Part of a small language model's weights.
Architecture: RMSNorm before each block, rotary positions, biases, tied embeddings.
Training: a variant of Muon for these matrices, 7958 steps.
MLP neurons of a small language model. Each row is named by its layer, matrix (gate and up: input weights; down: output weights) and neuron, and shows model dimensions 208-463. Each number is 500 + 25 x the weight over its row's rms, rounded and kept within 0 to 999. Numbers have three digits each. A neuron's up and down rows have the sign that makes its largest values positive.
After each neuron's rows, "fires on" lists the tokens most often at its 100 highest values on Wikipedia text that the model never trained on; "fires before" lists the tokens most often just after its 100 highest values on Wikipedia text that the model never trained on. A number after a token or word is its count.

L5.gate808:511506492496535531548523540524497494501478502486473496508483442537468518518511511481500550459512501483469502543516449494520484504466483533475510471536472446524473501504453514472500475537498470519479481523554514506528523476487495493490512500499501517479443509525486498496475549525510493492477486508483522507522507505523502498493494540517507458506492550513480525521516536515541532496483530501549478511513489518494489485492507485491515479535486470456523506499526526532520486497468529501467524496490522508487505479501477503454522470527484517512497482483401475517467482530501472498491507503510514498547500483574494505483511500529528504492557497481472506456488488507509503506501518506535523492440491471505457429519542471494486497504541518582532510463489544487538531518563483
L5.up808:469516494513492486465451547504517545519494497508484554499530503510497563490479481491553490535533498507568491490501471514488514500474519485498498523487498545467509467500482530477507501517532473498518508497512550484456468517460503478477512525473521484487505458504485525509530494544516519520521524501497506473524487534514484463441472502504486550509530508503499478501491464484491504474479508489455520468543491548498517482530546494476547494464497501508487509494538510512496487512538481492531490542502505514493532516532523505496502506525495420514459536502515534492505492511524507499550461507487475525497489509545494491481544511447478498443533517533493505494520531569500554528491463514445513548477512509473491491516503481489525519495467508475502501488497490525508502502483498
L5.down808:531548454506528501513536486525502498492506522502506486482473488530470499498496522493465521452463461520491488492493474554511433456477506518493492465505505469543464497514490473513472524500492540497483476515534498540534470484598521468508497488514502520526475525504531516465477492479489499503500476517526533508516493510484503540486501513507533530508495485475454530501555531477494526496542467538527468539489476476512528470434503496484494505496476483508519489515489460482487512493506519515535493499471506510474485479465525499518510488483517508465515479502460463473468482508510480463482523518514497516495514554515505519490525483461514471494500448523492489481506497489503482475476532496541480464476537473495511505467524485508509469513525515521529488470471530500520522472493510
fires on: "\n" 100
fires before: "-" 65, "|" 25, "\n" 8

L2.gate1255:532512424557504437492519506517490513491481494522507473496538454514518540477498513527517510488502465504497503513508533487473516488475526493493494494541498486504539482502501476495435501468534496499480479506430502505509504478492509503501501507467479523475464459505545528497526525538479545485493478528454521506507528555510454496541549504503438465479488498509504534505493542507485509475493483432485521473431464502480508505458476499496520498485533515502524493449492453518511546443499518510523546514522529510507509519530521524525481460520537515483462488459496465458500486510479480470478498512497469505473511509463490469513492483486530529464505495521481521487473472538474514494481521514513506511555494495543498502495515493493517510513488468474513528480519533516483516480492475
L2.up1255:471503520510518494494509463525477422499511438512516472504479448539497494490511463482533496456446437528501494493545461523523490496504492488488531502499532488495547520541531483491498520473477482511472532486499510524515511519516482478452507516529454481513459555533540491523516486499488502518453494488485507507517518510529489466496494535502518525458514512506514479504479487466507500499505497502510555529550470526468491498533476535483530513532455507482529523468520516497500511500484496495517501496504495509476530509512459467472505493475487451535482501525521470490475498491467474510495532463516459459480505545486487471472465470475455518518493496526490471477506534478538501509539510485554506483507497509480498508536510453468541507512488514495503498502511532509572514467488518
L2.down1255:523498488477506487488484473478473505497526508514468521516527508499505547490466503506535474533527531497528527500515509516464509492555533518527484525543457468507487491520498542458476470536547496455477499477504517480494450508486510532559515500484526528511539452510512492497510529482533459510577469490504501451458457502462505535454496499500499511500543529507488499508508518508493484524508516466505466519472525493515493499489551522555484495515516486492487422504515450517471491491498468508472527542470529449506490496477535514493522537499515500483540516491496500538508462462532526521476468531460514515511549512548536492502489523527495524502510453480524535545504520473522461531470523546486497555519474509517547515443509546478529463494462466489490554510472496509470503513506463
fires on: "\n" 69, "ly" 10, "ely" 5
fires before: "\n" 35, "-" 24

L5.gate1261:502536489483480480484535454500493460495504513529502501502446509518519444461495475492511482537471469497472492552513557557507479497511482505503506502496510507529493532489543508502483501472488476512539501467480520484481493475502450495509490520502498511519470535497487506476474462497519500494491532454501531484464497547491552425544455511466483493466474490493493473473480558511524493515485494474494497508469487459500499512452492482477494448516464514490567484495501476490508527493471527507491489548501504459538529458470501492515521500493491488527496507507490454506521517496498518466499463513483515493529504500492462484481501477513482471524513508474527506464527517507502536580506505493551512549508491475479508480498453483512526518472517478455480546494461518504513538502489487
L5.up1261:513528488531486527487499499510492505530479491488467533459533487508478503519466473471489485527505506469534496492500490487507502505504523502484541485506515515477487521487478534459528522449550542506505500514544509460513482497501505516517488521500494500501540522512510506488551524503490532494479517452466501474510519529457471506529524460496505462498511480543525525502530535489474548482494510469531527493478462436491511480530452509441497494511521496540490485530441523545464528502493501524496498497469445501507452516519532502486513522498490452492512533502484491538507522516501482463513479494504469509534504487469491505502526504501475474480553504537512510505515522529556508493457476498511530483490479457513519501483541531488497523532488485503501481565495497447497487497524477
L5.down1261:505568480480490495513486525496509521507493540521493478484486514511520488494501491485470519497536497507519513542510519525472479543488485518463462545488442484513534488480524535526530536521551496516484518515487494525490493512578502490526485478475493513498485527534488499508474517507535504506505503453495487493511532522508500468456472473504429549472525495567495528504445542535543498525487492485489538495515540503507490483470485523526479524454525501503500531469516453482511499553491501451471506490490484469516509487505483489505535499488499475489506504518504484443495522474497497474461498492528520533463500500484502476490535482506473478474503486536528508481494507493519500532482466512522502544506514509463527550495519498521511487482460485502523491492450529486503486472497510
fires on: "\n" 99
fires before: "-" 37, "\n" 25, "|" 23

L5.gate980:503503550501473492505502489481476475521470427508455498527516501497472488531482534441479469482455511531491502505473472493507521488527489484504504466493539506459499540525536501510502510475509568516467523538506487543507527519466472496501499505514494496463474488477485524519498540484519495495520497452490507472458495517499531512515504474507479484457479522515454527508556514519489521508513522524486468491519509467520538496535510446520482470550502496492464533507496534504502491472500530479536470533519495508498519518499473543487529502503503483509515533499555495475473477471496470489504502478497425501509506478496498489499509459461524470468479541475523489511528496512481502552509487526496488503475489532494456454457489497491477518506516492497469530483507480525516527503518515
L5.up980:529529506487544533520445473536548493463508492510518515505513512516532490517520533495512538477537482504579507553484492490520497527473523496487493500520487485531546513465554512495514500494519463483486516472541525478484509450469454489504463517492526532530505489536499538479556472497537499488487501497516468508517486502497512475482483489488505470482476496473467479526470483470499509490508501491495513504505471479482506472497484492463535513487499500504502524514490525500517519503531556496508525507507499453495482508512492480470516535487505487496500488526537457479507485498485515528490494467481494511465465495510504523487471469462445479514473502494508510466500504501471462553453487543535493482465505493470507467520508503577498523482474500488441518541494531526505499543472453
L5.down980:498529515491497527489512513489475523503512526477484529470481500535484513503497525453483457524513486482500547513482486474503424522468515457516501549505525517494487482492457484513558502521467514492547524504514459495509519502560484500510515502538485497530524438501531499496488462558496509499518469479557471532509504470461508487515484497499514481515493485490508486539494480512482472511537493522472481518516517499512485520502495492518445508523540489479457458473538529499497459522563507484484488456486501527508478469514497476500478507523464476524455512498490538484521483464513486450476504436477510505492514515498480515506570522530465491524469483531524556493484525482485478501459493520524503526496525517502480502529492470521489518457504519508503509459503478532466564509525543
fires on: "\n" 100
fires before: "\n" 95

L5.gate1435:504482503528534523461522516468465511511465483493528485521458463485486516506464518550429506473530498468511506522498508516504525528504519552519477548474540500526509470518506508502493498486477467478488511543509508528533486496509488534483468531506493504515553471464494509513486534511534501500525498547489496509518502505502515475486512488459502473504483515526474486469498535460471487491482497506513491523522476473507483520487525520507489495498506496476516503506488499496433513509544521507525482503495535523501501551473518503491451498534492513522480494493491530544489490483548504530542493468498551549527470476485506514486452449486503482465514508528497512518471522483538494490491519501528531485489493492554486473522504509480516509530486475477549498491509466534505451551529523
L5.up1435:494478502503492457505503486493513498511545494533516511505514525467545523442457486533496515497470554517503488521491462510469445515478491519552501510464492512519462478448522514535506509519506490530478538474535536473504505475538521516515490484536508513516519503477484534554519449508477471513515529535517483480492503493515504475479527495524480522455463467488480482531492519482522501510500495501471531508470530491513473481503493488525464532495489491477509469513496516498479455498541536467516515532500477496483460470526490505504474505487490450447527481537510484500504587519498484498481494475473547541489551502550487475543477538473473497471491487467520521476483500494490455501482463524522573495523513513515525475484490470547513491490505457451445503505485493512472484513459514
L5.down1435:527495492497489516503474513490492524526521509499526478441541512470494479489552555527517486503499480490561557481506513510509511503499453522470468505460481460463536535467508513479489445516543497497524543519486454486431508463402446494495521489487483519538470491497477502459530476491447507484491523512489496532492495526490460488476454518479485503480530487494496497549481487512526483527542534522522488456524523490485497521520529516496506505541485440479493518512509503492505493535496495511499490501456485474483444491519442488496495519526515457506490491469468481445480482525490503524513511487517496507488529481461490515524556504483505457537474536521529508512460488480510497477528450509523508505561503439520514490453534472490504454482489514512486517518454510491490536481514477
fires on: "\n" 47, " =" 37, " image;" 4
fires before: "\n" 90, "-" 4

L5.gate774:494494545486467498516465499505475493478476509520490521512491495514505487532513525501532493455511503544504565545492489484517482493509535471460534505531477505487508420522516541510495507497496495498500557460465512480509533524517514524488442469473468480537466463508501539502484523531541532485561498532502539494492534463523491479537504567491507469474499491497451475472474486515470455503523485503520501485513458486530516479557547487487488539495495521490518483517491508504535510523500517467470525488540507493517524518457521525495515488506520502513462515453479494527511466482500479510522451521528541499534481491542512476469488483479518450515473491462483528525517514495498541528466508531523508517514527544488456554459526524499520479467552484444525485482498477490522514518462530
L5.up774:549495459505456480483463492470536468487533564469512497490465544487473501490484510499467483480511519557507481538534519507469519514451510499497524505546471477500450528505537469501504533474552480526507493479506487462533487467492486494505497493465482522524496491486514495472536493530505492453536505537476481501515506562493486487467528519496506481473463484486494507509492523485481495490537473451471490542488524483451566500498521501460504475518477506490559486490463554522495507490521512508491544525511559456494476476530487480475516497515469502481501476537504509506497510491521512478483505497490476520508482485497503502502486491496502493508526493528530489476492512504457472468436542455529525521479486491470520500493489469460543496540473496527509498495490514522539504487489501
L5.down774:484510530509486515493544490456476487527555481491466434481520439470517526492494490526499473502490507494498474502509521511505472505501493458519481479514563487518494539503477520494541474533518520473470555502517459519512521477445469482479508497526562514488498515542534477504454506476496482499501463514527516475499509482497487464468497465524478493481495528530484522468482497550548462487502518549490467492520494512515507510509489507529483494475508527503520477488513454460522482488515508487518471510532524500512545493478526498468564478461503519522481471498488486486460525505504485531509502472469509487441508516522512507495527528490490540528513546490540491492519521508503472499500521511523536482498468453496543512501511498458463483468494509476499464516535467505512536502516509
fires on: "\n" 59, " |" 9, " under" 6
fires before: "\n" 27, "|" 23

L5.gate1450:519504542507479519513463542512492500493526493525497487490500494520477514553494531491494483508493498518510519522572470498458506500513505525499494519447479523485543495507514465487532502516487478526489476560528506533492558543466516512461497484506473511457535549508489565487522498490477494516512504477509536518531517485494475553497482487490565483461459509492519500506531528500469456522463461524498515504477501507507471536462499548521466496530506511461550518529487498440514544490482472476493504473500486521541535504510499525546519469492512484484501493504461484528468498492469507497507481502522480494461530501549524445472488472493500491500512493497528500485520508502512480523480509542509524521502499502490522463444513510550495482529516533494516474493479469481512472499543466
L5.up1450:499486494524485470491490535543467520475462485505484484522511524490514551480527532529471516506488475511523548513484458489430541490475527483470469538506476507466481485510501505478506484544485498508468528521519504487509514490477501489461476532489491506536516482504503507459522507502509520509484519477491511544501521520495516514498472534487492464493458522479501452541505498546475502516439523518480509496460519487529495521491488499510491484562533462518490492501521499477487523533518502499510512501457527549544543511470488528517512464488505487510501489483502465497471491511473474562510462473489495522522556533520491502502521477511535500497545498513507516493478529490477498516485503481488487534559500518508529468493494529514522507502516526494535493462514466528471504497500522
L5.down1450:492457503492491539462467450496511503478495543481527499488446523487458476479535521481484543490453527473524468491496485506528458441457488512461494467501523488487491492497521515514541492485524481454526506464476518514514541479464456485534479529510495500469483540516443479565514482500503538519448491541506446502527500512471496491508513532506498494475523508460496530493459482475475484452550564475473512481490465483482556512480486486506510510501488512497471475521486469542485501510486523499525476481521519444512499518491515475520521517544485537516482477514500504528526483516470533514508513481513552470529497508465508521534506514481448469474502519483539476482510474489527504503532509512517529499463506491495492526489487480483496517494520456488492554515486516503488518512464491
fires on: "\n" 56, " %" 6
fires before: "\n" 50, " |" 14, "°W" 4, "|" 4

L5.gate324:506494472481507528496476471522486479491509486460483495484462512495480505499479485503457536468498508528526457537537533507494510516466499533489528493499476511506526522510487511458548501522481513493521506538528533535501507518466498540504496538470476529524554535495498556503490447518519483478484476479432480521507497483500453500480518490550464470491508474531492548547522491505509494520497464522501508470489530488531503504543550557473521512471497488511465473511495450517532472510501493488526460478510510536456532485462490530495494508495507511495463494540477483481563500465487520520492482472521520478536540520479477534468479469513496523474499512500494477461514508511531482489510491454445515490525491513463483483464521502518498520494476515498504485529444500492524453482419521
L5.up324:523476505485543513506514497500501485496501487470527495472464486515464503436474515518521494509471528512523441523499515469544475511493537534512540482509496482463501476501467551574534481549482528488489538520522516539541502472475529530500512445495495507561518507522493507494507510450495501525481474512495495485486460491509508508540495461461526527499488539463459544498536463508517520463518526481464521543521483487487521523526489467498543537507501493494444472489536500496499489521486520486526515492467522503473510503476504504540451499577513512505511543508494510511503429476509501488530477490517497488520493521505538517474441468532509530488521437494497510506511519482572504453487517507469483498481496462443504536452510515508483517458449487519489530535511443465473490472493512
L5.down324:485490491540454513504444478533511493451507502536491494557462492526491522470521530491517526512529476496513490507495542504510481505494465498502489497544508479530502533486491515518488487497497493524509468494497516527497495508442513492477526550504521499518498494484549514496476517515529559473527494501526532494461462491499436540545483508486457555485505509489535503563485473444509483540507494493464481509462455519524471515498525513488485506479527510494533537481527483540509452477529489517480535535532499512486518495520490501504472515533488480519505486509462492468493492490491523477479522530522520514526518527508514520523535560486495490507446517532508535483475480473539507488480512534531507491491506501541510486537445476493502476507482499472504545549471507504510531466544577
fires on: " 2" 33, " 3" 20, "3" 8, " 1" 4
fires before: " |" 66

L5.gate797:530512533482474543497500496512530474499522531498477482491510491514487506516533484453440482509536514529567470514520463508481474555465512539485530530515475471495519506487476510494525528495476486517472510500476569516470487494559461482521512498509476481490512501508483502496514483444510467538516521484443475462499508546473498492510501546497489490437529515460502481486502500468518494473497482499555469537515506494468527499513534483506503518497445494517497519507543482520528505508505535492516482485502474477491532474498519497535502476463480541564469474520525505485450457463460489488501494515490495495511468468489520517468477488465443535490474496459528503473450515459503517517490514519489533512489491554520498474479496474480495519509487518525528554500443546474457491462460491
L5.up797:549480520492455452447484544476530505495541538470533481534510486517480557477480494474466464515481446532501527534526532526511491526509502527502504502521526468565536485472539491508497508518556515527499589514478515473531443481473495481461488487524468511495524490532528492499487544484484501525504509506513526481461534530513446528517472521505484490505538537495490506569479532479495474492506504500495480479496525495492452519512485462500485487486489493500502475524506484493546496520485522499511488510478511501540508464515528479510464501506488497541484520486489482509522485500505488486512534499504489480495498501525467497507485500510518468501523491522502467496541505533491460493526517498556535490525487482524488508501459492493528491498509495540537511500465526521529460522543523
L5.down797:515502508510528568544494506512483482476495458540444469514454518507483487520520522491475549467501483488537488509509503496477487535504505499547455509497479502556505465521524477498503455531526544492502467526491494502445515487469519519495499507495514533527477502502490529521523566480486547506485527494551522474472510507508520485546534481498440492456548519507486518532504502521561468519528495507551516526485527516493518501538512491499516519475498482507518523505523501487508517500537518480460508503557471496503494489520470507467469503485466487448511488492531460484446498563473508535462516518541500460518480527474483518477477492476486522450513471522519524462514507449516546540495511543535468534501451468480501494506521515484518532527524509465524477479459532535505532474513514
fires on: "\n" 91, ")" 8
fires before: "\n" 40, "-" 17, "|" 11

L5.gate644:499512497467505480480482491494545513501484530478521551537457495523489578498522498489512470495537450504464493473482540486471491479532500502524506500520562501534495500477471489549500479531486525448497568494479543503545535489562520531514523546517503516503552483487494560505485551490518559492489499459501499493505509472494521480484513457518493528487506511499466483473485493496568515516461527539501491491533484475512523533480501502520511501488496523514481483506536550469501486472518552478459550492524463505488525490468504520501516515539512477485456515513465497494515451449501514519504490513503500513480487523511450472460505506496470509448540538502478501493478501465501478509494506506473515516571514541534488504520502506449466478480484518476468522512495480503535510446523485
L5.up644:475538524499523477505506536503543502502522489468481473512527518481458515520428512482439507498490456548518500538548493516464523503483498566497503510476525493519487571495513440511515524513483502467465529498516525484523505500475504482495519515484511477513509500499522530506531507490504462478454478479512522456515493519522486490515493535510486456504479494551517526499518517463465495529530456539481517518515506488490497465517494476472516504529512510465507470465497515521511496526487469489478492507504544559514482485491560499498463477504497490503491466512489535498498542463516443505508501511533470480518570497477514458517525463497497516489509464485490515453449541515487520486493468474524509460475491428489536503517522492499546539518491546494532516499511482499521547465538466
L5.down644:499516530509523530488538512514479500474473475498495527471500473526502482470506488494492479503516534462498458511475533462536511522504474475520450530477484485500498505494505552529508492502534505497480483513506485464489495483469464480523501530539522517482481475506491548440520493513502524532565480451514478475505479488473493520470508437510488502515507486456461492507539522463517480503485571451505485503548502485541524546492469510517455519502493481528485507573508470479517496484516504503510506459481478511522507485483512455502518513520493522501545508430469532509472474475499512489475498520479512541495482539484513505501500476520513516533471498498497512560518529474444440531473497512524508513555538521493508475559475478484472500471516508499488543536493471498527511536521516
fires on: "\n" 88
fires before: "\n" 66, "|" 6, "The" 4

L2.gate1674:468501505480515513505505512519518513453479501479471507522431533500513535480512504541487523497446552485528459488511502539535457478501467524490489477510472512489457507494494518467530498478536450491484522498471531437562480485423511475526493499498509510497472512504520452478508483525504479507538504494510492491482512498474478514534439487509464493508467486480488480521485528514506499480511484471486475487521497465487510508503505467501512552502459475503549485518511487477508449496509505509531501523450521503515459510465543525475469486533490521519490470544535492486518521504512506503524457501511491509526479472538493498482516503483463489491497493505508488484509527474546464507499504501519505470515480499528518473529510495477532519510470528546491462490459502533505506513501513
L2.up1674:449486473489478483516517549499530512513505488514458495500503507462480502521514489495490495491488521492543442511504513522494480516514491474465438535509481533493459511488473479478505546504499482418502549503487546498513507514431516535501527477536495509500498496493490512443483500462479517497476525478515512502536513532527479473484562496529489485479453454508457501513475482499458475458452535516505509489508524533491516582522532485522516515466453459504549536527498476485531525533510493504487496538455512521464496530463528498470484481455493511529500474465518504535492513484477466493525457444461516470502424480500501530483502485477499497531526513546471524512491507512532487476491458494471500500517528500503481496534517476491488498524485513505488540520511498463505512504520486
L2.down1674:466522516533461507501499446470512529492517489455496519493526552522488528469486454519501504469419452475484517527460470480495501474511534499508496551492523482506465474509489508505492475490493433501525503515511508505489503510531502543514500461494463516531505514497513454537522503508515514484507458489496482508479464516479509504479499493523508464519509511498448520501517523495502479554497507496509504550491477465504518501530505510510501533532455498526506524506507513501519473511475508464542485507481531533471530463497478511544437475511510501479508481492474537519480526549503532512476514489519464532471514474506500492495489502463505472448468474455440506492541506496456482546503446494530513462466489482511498496506522509487490508513480497505501475498487509513508490503494467
fires on: "\n" 31, " |" 21, " and" 10, " to" 7, "\"" 7, "ric" 4
fires before: "\n" 29, "-" 18, " " 4

L2.gate611:528479501504471491480484504491494451505515457534531483537496533517491506515519493506485506478501535485461469526477504473512538550464533519420527486459488486476486503496509487507459487487545518456485521463505504499512507454481484491491445537499526479500503496496488533435513537531532495542527511533468462505492502534509491470514468489527528473473503510498504500511520514521521507483507464506491495510518529488485497513490476516494436466500502511490486506449487490462502506500460530489477495474505529476527503531480424490475512523507502504524476460533460472503478483474484546477521529465486474501487526514505517459491507514511512478490477496452481515488476518490450522499533464480441537490523485498510497474506441486477563534510496533501500495542503482541533505528500504
L2.up611:540442509524469427488471488483518474488500485530518460501519479485569495487497478514509534498495516516445434523534528534483503544508480518501524482460487506472520494543481495521494497541525508503473521488552541461500470524547517477501470540486481491522512531538516496475523510503513469530480501522508451480493450489518502512509464491522500471497457528479499488514477505485504529497540492491502457514517494486499485491479477502503493476487463550560499520486497507497539447496481481484505551482465519516468472530509426468411524548514511485480458441529500485473505474519471478517502491523490479505500475487468477506474495518524436489485474474453515538482499503484492537499478469506496521496486486477513495514465495514515485488482511519483489471529516555534515517510511522
L2.down611:510535493479508533500504499463505514509512536486495503504473517499480515495453463476498521524534498488523533520505500487521491516514518492493480493505460470507501480517506503526498498489527619507476483486491494462492488479290481475488477520527488528482544508518532512503524512532538500521502504447484538532486507525480453491507504528482493536510494483486526486518487555510463491529488542502497494477482459531535525541476508494498498514496551501483491467507537478505480503477518526498516473467545489512458471500503483459509504499504490483508492536521499495525507521513490490488526493496493515466529501513510496484463539473508489507492525509523545506516502505515507510506502514495505484506495491545548494498487454464498547465505498500508520491498487500489478478507506516
fires on: "\n" 100
fires before: "\n" 93, "-" 5

L2.gate1276:536437505501481435489507505533516450480528474549504499512502544459558513499455489505537503485457502490482488475456497538496478521504432502475513518474498494490510477508499515545494485517540479502487543460529521519530458505529497520517499523465487480470535513499547522464547480491526485519494539469510477485476498518530488484523474496505449468465465477507492468500441574466486523458468533477518490501501521482455469511521463476517497492501496478515528488492502519470498545492481532452501525507522555527503456517474461493468494519505498496482520475514520458504493468481511523492495514507470476511499483472503496517508531535522464433468470492530518523538503511477471538496469468515519501523529525460513484479463460483480474522549512481456461519517516484504493530487505483
L2.up1276:536481544498482494510495563494512493503509488481497527496530482494531467479519482464542502466484454562483480493477537533482523466487512547467525501498479485489504484509532488502516511486505478470466527440486499487514519518514472485530453512468486471487475506454531541497523514465487539532476496463496509517509497479546503490504517486513478452507536498502502542473455534505530468506461460485454493488490511535500532500506492474503525508499449502508491500531506500483520510522488519493517526485454516535532470545468510513489484507513521485533502511490492441510507516530483472523496475538506506485512476543470524487507504493472480481503493456528475530502471503516479486458504439493486495515522475537495505494525542516515525502524469485504492531513508464502508520513441502
L2.down1276:499461522505486473478501485526499456489500472524505516543504505517507513469516529501541488486466506526499518512510517507521460504500473505501511481488498478497515476511531500501495486488469498515487545500520548528504477510454505535503508531500511494503503545485541509487490514494523455505516469532511491501451492478534519453506524479521496441458486523500483475543508501456476472488501462474519496494498525518496475510497456549519512506522478492518538490515556556497499531460505509518529474496518509509526505532482490495503512516513486485497495443453525470512495469487506516513498514474489450496516504504506501528514533483511547488492499475541548562476492508493455498508503450538489490491490476472458519460485504485524506547535560490467446489549494487482500547535483489
fires on: "\n" 100
fires before: "\n" 95

L5.gate1591:495516542533494532503496515481510481479509509514539473490514513514474556480474483511498461466512492488495523492552509507541499546525482577454517444477509468506499484497486510495511508501536502492479523463489527478520491532469530498475500511514528523526495521459465525510507495511475483544511538506472492489482486476482519495530485472500463456526526489518499512490513505489467486478494510486470499500559470511510504475528520475507483511505488527474538543485470519536494518508534511491513477512515552539510506518480541482466451454536506468500528488484468465512489448488489492479483512482553509522497501466451477534510498505469525529476477472505506528516493563516456560542497534438508490507533510509507487485490463506507499539549509501505480477521499463498496513519508491
L5.up1591:504535479508495478533512528482526493515526485491525492497481542529516506498490490517499470510463499540454482533539483447519538489458460473512542478536475492522507488526493479535538501469522492500513517469521479499493504471482553508472516488527498496498522539514492486492499484522498498528511452510466506474503497532487494485513461484498508459534491538520464464468450474473457478473505497434524467495467518482502465521532504479519486511488515487458484462463476561499533525472483522479449519519476536552457499547527503513464495530467509485473535482512528510514464460501484486485512538468497505557490531475477481499499481470494584504489497517498516507497516519518544531498559435465502464522513512471494473513469502471534520494497464544499510486507507529515533510495502508
L5.down1591:530522472473516494478507513493474499537512506538498506477490508529523486460509500485502562477475493515509463512482532474467530537527524472493505509457480539503486507502520479476494487482486579480480499494503566500523494474301524460484481493489477518514540472476504502529507519514522503526504503507491534528502541505421493517539492545501513497485480520463528476475538517485494489512517502494484517488493503449507503457469531521493454503504506509527494523496522484484485514539483516511525492486487508504542499524508522513493511485464466515494490518504495465522502517479528505505483481488474485472491498490478513478470555514492491499457516448484510531483480521510473480468469511478502505536518507485511522504502459501490495480493467493475470493470513495527517481550512488
fires on: "\n" 100
fires before: "\n" 76, "-" 21

L5.gate842:480544512502512482496528475507497552510518467441532516492465511521529515489515502502508477489488440490526502530490516495500501514472491473498506519496480449506441518481478513515518498495495437442487522466460515522487474518472473496462517549490485528511482518504435473484478487544519474492501488493470469491539489505476470498542526494494467488490526503501509503507506539504448504513479498495523430515485509488512530509504532513534484508478502522514496516515486490464540523524500508506526489548491473520508461525484522470509476490505498547521495478529480516541499516521461564510518483516511474535557532474508497498527513493522476489503530521496540516493501497506479535519459492480526478451457452460501542486515478508523516529516484567446473466556482525538512495507535509
L5.up842:540516538511510495518511502493477443493518495503463507446488462491494515511478524491485518516472538477555467475556490574537517500533483538518474521480492476531473518483486535500469509521527493493480511487508523476488530480495453488478509509488493496483468540471523518463511497521486495520481492519490474462506495467509505476512507461514499477498443464548498487495510530524514480528484505478498519576483512501478518498510539465460471482515512508566497466524529489501521542478498504538536487537508476507468511551511480505480505493520482526535448507455494456512505492503492528532510478472504483513546509446501528508504510500462485476486472504476467510488526488530442493492478503517523505491491521525497499490525507444491535473494519486458492536515509526476522488535525447
L5.down842:488521484483501545476496524506503520520460532513488491533491483513465533512495500515518528549555544527494500516510478534496479527479468502499516494550458498512507513482451518534531501512487522495512493510521459498488493517367469498534553506507524474483516482510488503495518488523502507517491509490489506509497483508547542501465557524490508529526501526539525506468482534517507496474498490520471509522525518488519465509505509489511497542440491482479482507464498532475524493465521470508492505491528513515488497539450499526504502476508512488487516512488496508480512495482445509509520471516510465493523509518497499506483527512506479525512501524509510542507549478480538527520518457485467474496530499525489516487496507447510521504477514483538497476514479559469513472503452501
fires on: "\n" 95
fires before: "-" 53, "\n" 28

L2.gate1461:552515493497450543490495496435528515490452475469495528492487486492485505469520530496522491519463496490492502483550465482528515470509481528511501491502536520494478507505512504514495509486523535509531487528497517471525508502535499499481496487508486501479515501461517502502502498500515532506499507473542531525483504500478528517536531558482500453521493481450448513497519552480509509508499487554514481486478504507477550527510493496463535487500491492504518461508457533519530492554482492495488490462502491498520511457552547479461538481455529506523538520505510511505510483512525494561506490491458480505526539511515546491507500462471505500509505486533491450516515537490447518530471487538505500462479528536520447462522513493487498495484508497498472472496528463543497502489505469
L2.up1461:572486524474495498486511496500503447524481507530531519495532465519510489526539483493502510492517521510544496507484533510504501523531525485508502481479506549463516463480479486503475501502514514511526513498542422518486535473560493495484513503473500493481523470523479495516474490487488506518503483474505511540477534498506509471535519482493503495481494516484525476459475491502479508512517502472490511459481547495499503493460500510474471488454488512524509448502497509493506516500495503484503490485490501534503497505523483527506522533489493468533471519483510491503535486508483539470523498440508476431517492539483484558495490526468441475514470531543552558531512478529494501522527480544479510512544488482478486479468516498527506480495530454448495521490449513487503481513507498
L2.down1461:445478519504500496465514516526512510479500485447499502525504530479503508504511489447470515478536524460517490494497550542508492523448485490488489511514454434483486492477497506508494560507509515493491529515503483510465464507526495479477488467495510530536518521532479503464544517544538474507536521505482452442453509444535478498514523470481463552455536496504454545489543503539497515476495542482488508463508508487526470517506484528495529494485502510473508522501506521519500487470533492463481477524522535479504498536489506533502513492529506495505518500493517502461517521553483498457464557517510501485503466507536503490509484492523489533478532477515473511467478502513532493471492504512487516506449496501512530540465545490495522473476482482515506528508517517452480456524521484
fires on: "\n" 94
fires before: "\n" 35, "-" 34, "|" 14